Part of a small language model's weights: width 160, 2 heads of 64.
MLP neurons of a small language model. Each row is named by its layer, matrix (gate and up: input weights) and neuron, and shows model dimensions 0-127. Each number is 500 + 40 x the weight over its row's rms, rounded and kept within 0 to 999. Numbers have three digits each. A neuron's up and down rows have the sign that makes its largest values positive.
After each neuron's rows, "fires after" lists the tokens most often just before its 100 highest values on Wikipedia text that the model never trained on. A number after a token or word is its count.

L8.gate82:480492500427487458495569553507519513507435459490486530500588574423481516545497443508464534461495470503428521468503497492464565462399445531488538493557423552450512485509535538498397496556539561481485509451450514493453457507447566431514489492443514483464443521485490503432471502445567514445518478494442462499504564476539504431483536484533472542535450496489457428457582554513496493561538
L8.up82:595491543559452570575486520532482515540511508497480536501480471437524509538517557524542524513519518455497458483499582570437453518465413461462521571446480534501472524495521482528422550568506558542527521521493483462487510481466460445573481434525561566431495505516479533527530546559596522469435529567458486474544495478444498474512485549531533540495509498554507497459524479472529480493506
fires after: "i" 15, "s" 12, "is" 9, "al" 9, "es" 8

L3.gate439:474541505465550552497557567580520489502508559436582491510481497505592499518514490486543515479518551561510463504520458457528527484514547486455523534451536533489517482514544537545482490441487483495410487529504571507468568528519554461520433532473526451481549432507577525525533498527501587445499505573491440537519473439549501494588510491500459528529517525518544457488540496404516491605505
L3.up439:522682491452460485509465494453535481548449426547467430515473532537483528509518516448458481471484572538501479495518501517536522534517451401550518517505475502503584516444533542456518497465481462495519529558499480490482502537431545503524463444433475497500472515475483439549493477581469561512471457486488507536582568461516496495471544546425565476528492457523485500522501516484510470500506
fires after: "th" 14, "ol" 13, "ar" 9, "er" 9, "an" 8, "ail" 7

L12.gate152:503436421547509502497517521521514470447442524462461414486534537490466485458516490486412535543550527510461534483438452531446495535511488485457481536487485416501434525455458411508549499426466473526458520485480469446445555502460493497482484478478499492520485512465569516548520488505485483519540488510484459447500459465537566459563465371520519485544437539482484488428509530480465449551469
L12.up152:561503514494500488457529495523512404470497565435502542532544502459530468521513448492486540446484552522460511495532538495391477498521492450453579477532407467511458500442453436428535481501481509557552504512472501440456500503499486518502525489518487481448464423458537498488476527456544582416593494420509508564517491447515534508550418501461508472512502540465465482432475613506543497523535
fires after: "en" 19, " st" 8, "ass" 8, "'" 7, "-" 6, "ed" 6

L4.gate24:478501525521537507504534475501485467447407514479490526494439589503570480485538446519490538506530494573514570481475543514491507492500580565551627446512497472488538486441537560501484504557542521468530529499582450476480476513443481445470492484476551468481531475477543525552484496521427507451508412491500474475498490470504487420527474557504509449539480553478543447538524530468495519551504
L4.up24:511581474485484522522478440523423510521463423451515480458489515472474418466514464382481537519478452471494520425467503534529555489482431495567526452492465467513553534409600494499506470480464480453475520506529479488532468448531495531581449494464517486518503465516462462428463454582473468533539473450515541489523417444507455486530443594455554451531488536514544510518444503464532468587465
fires after: "ol" 16, "er" 15, "le" 10, "oun" 10, "ell" 8, "ber" 7

L7.gate178:473459553465529560523467528538470543537511443536542502473522558463547494434503414524492432464455492506496471488516493496478495567468463523473496522483381433463479478481496477468481570468513535515469479534598567511456476496514479496540469463398538518476511487540558506521416517496590438416435537539595459528529513461456528490521482491586467500512545489472420518480578424526567513485473
L7.up178:512532563485499530557516432484464534520557434575482539525543481491415496470506454528515511498439494484500500487480493484413561513534446529499502578481426487493506457474469461526508557546564507488557494492520523469485463458430518466489412538447528474456496453526513568565483502528532452470508513510575523539521467443525457543540561492549477449498511521477470475467571461541543501521530
fires after: "v" 25, " Com" 18, "s" 10, "%" 8, "om" 6, "es" 6

L2.gate375:488478497486567510561556481479518472427540500435510557508502557521561530514528404472499595517582470529469516442550479507533485512417470540568496515496513453515446562507489390498466526493506462455514463514574458514466501469441546510502460478495534517521482485540557422458452481482514445471539429508482502548489544538480556432467467482485466482543524528500495429502517541510466526563461
L2.up375:530515510475530498565557548562522451436503504503521591525494529485501575512502420500558530507522445555478518424509478496497462535444415534518579512526465440466468516523528426520495531519493434471506514513488517458510492455500499501393438415513504493531516505480522473432435490486548467472548470486478503520521594507577553458452520471502443493535541598529520490501488540499458566561464
fires after: "'" 36, " of" 18, "ed" 12, " and" 8, "ing" 6

L5.gate423:524555478575560538504462502505496484523510431467481533411465519434436528541532547573497547490537525472533532561480526556549484527462540470514489442510450437389502465489504522539471570456524520569574532511568489488455503529482588485506504506496466482533485472470470493579464516491485515512484489541465479421464417477460499492558537503518508518503444554430518474446504494564509489538436
L5.up423:526585511510472538493495487479513444497509432429445517470458497481560503488517445421476533460591563512515428490492510439536495469532478508458579500540563556480525537494505471515474509536464580482519471546543434488566506414547442471540508598566478472485403466494489513495489524514465462425484482520513547509548487495520508476499457536420441416500514510502493465493517538485476529520552
fires after: "u" 45, "er" 13, "y" 7, "le" 6

L3.gate357:452509441494476523443448499483528492540524583452460476466464466473515529472524452511554541532535580460497451463553469471560447484557505544497513514488414474495570524522506464479545546496483526509397512526523527544518533526578438499500517607465478519448470560501509561450519497453481507478545499543532551473496562537548532529507507397485463507520520491457484515465501502569557550497466
L3.up357:498486517516458493564512460527567495523473565447481515475485436556553486477470499501471529457511496494423452533520558534489513498541422547480528493528535492471514516455535536492456462512507486526472509528491413574522478552584544484456549578555478593449522453511503459471488459441503558450504526511470431510483492595481485474439474487459506495542466523471502466425473465496410482491492
fires after: " P" 29, "il" 16, "ar" 10, "o" 9, "ver" 6

L2.gate229:528437463474499535459456507452590513496538549497484472522540545534496475536433494509512466506496537485515483424565435557563486515539488485512532458504465463514543534498507424526558471561501481512464539583512520525539552520538480550551482614524560508472443510518524508472481547481487459576526498584562481546543489537513517487488497411501521513538531482489494561524400478518487513494532
L2.up229:468527510518499519532477454472508535463476532489585533545503531433511444502538420484523507563479515471416443439550463462490459467498435494480515507539442528559502473492485517542558547515403476481458481496490416524484559468540482514426449505513452520422529507495458486506467474479512491484546441502538580489499475497444506530462471470547512538545456497463526556518539506523528469523393
fires after: " P" 44, "ar" 14, "P" 9, " p" 5, "h" 5, "ep" 5

L7.gate389:494456548527460515466484459438544525500501476467500464540530534542495489481493465495477577504459541523500448492533470527520490503518447481510466567481596477533542516547520528540480452572467474603490473481498511511467469495484613451569471474513579509441464497505471460421473537495444435451509463456409504480471558461531518476440423500498568546513527482486467488497537530443534466497586
L7.up389:510484506523410455539459468468471544484499512487501508499467552517528471508479502591507531499430481484541443537557532511422455477500437461518507564494524466428515504560502513515463451619478477516494529471507499542494534440460601440576501479516546515442427510513527462468423529516500487511508406518435490494508572418563529464485499571465524524503529458506475517508553483513527506531559
fires after: "es" 16, "i" 12, "r" 12, "j" 12, " St" 11, " E" 7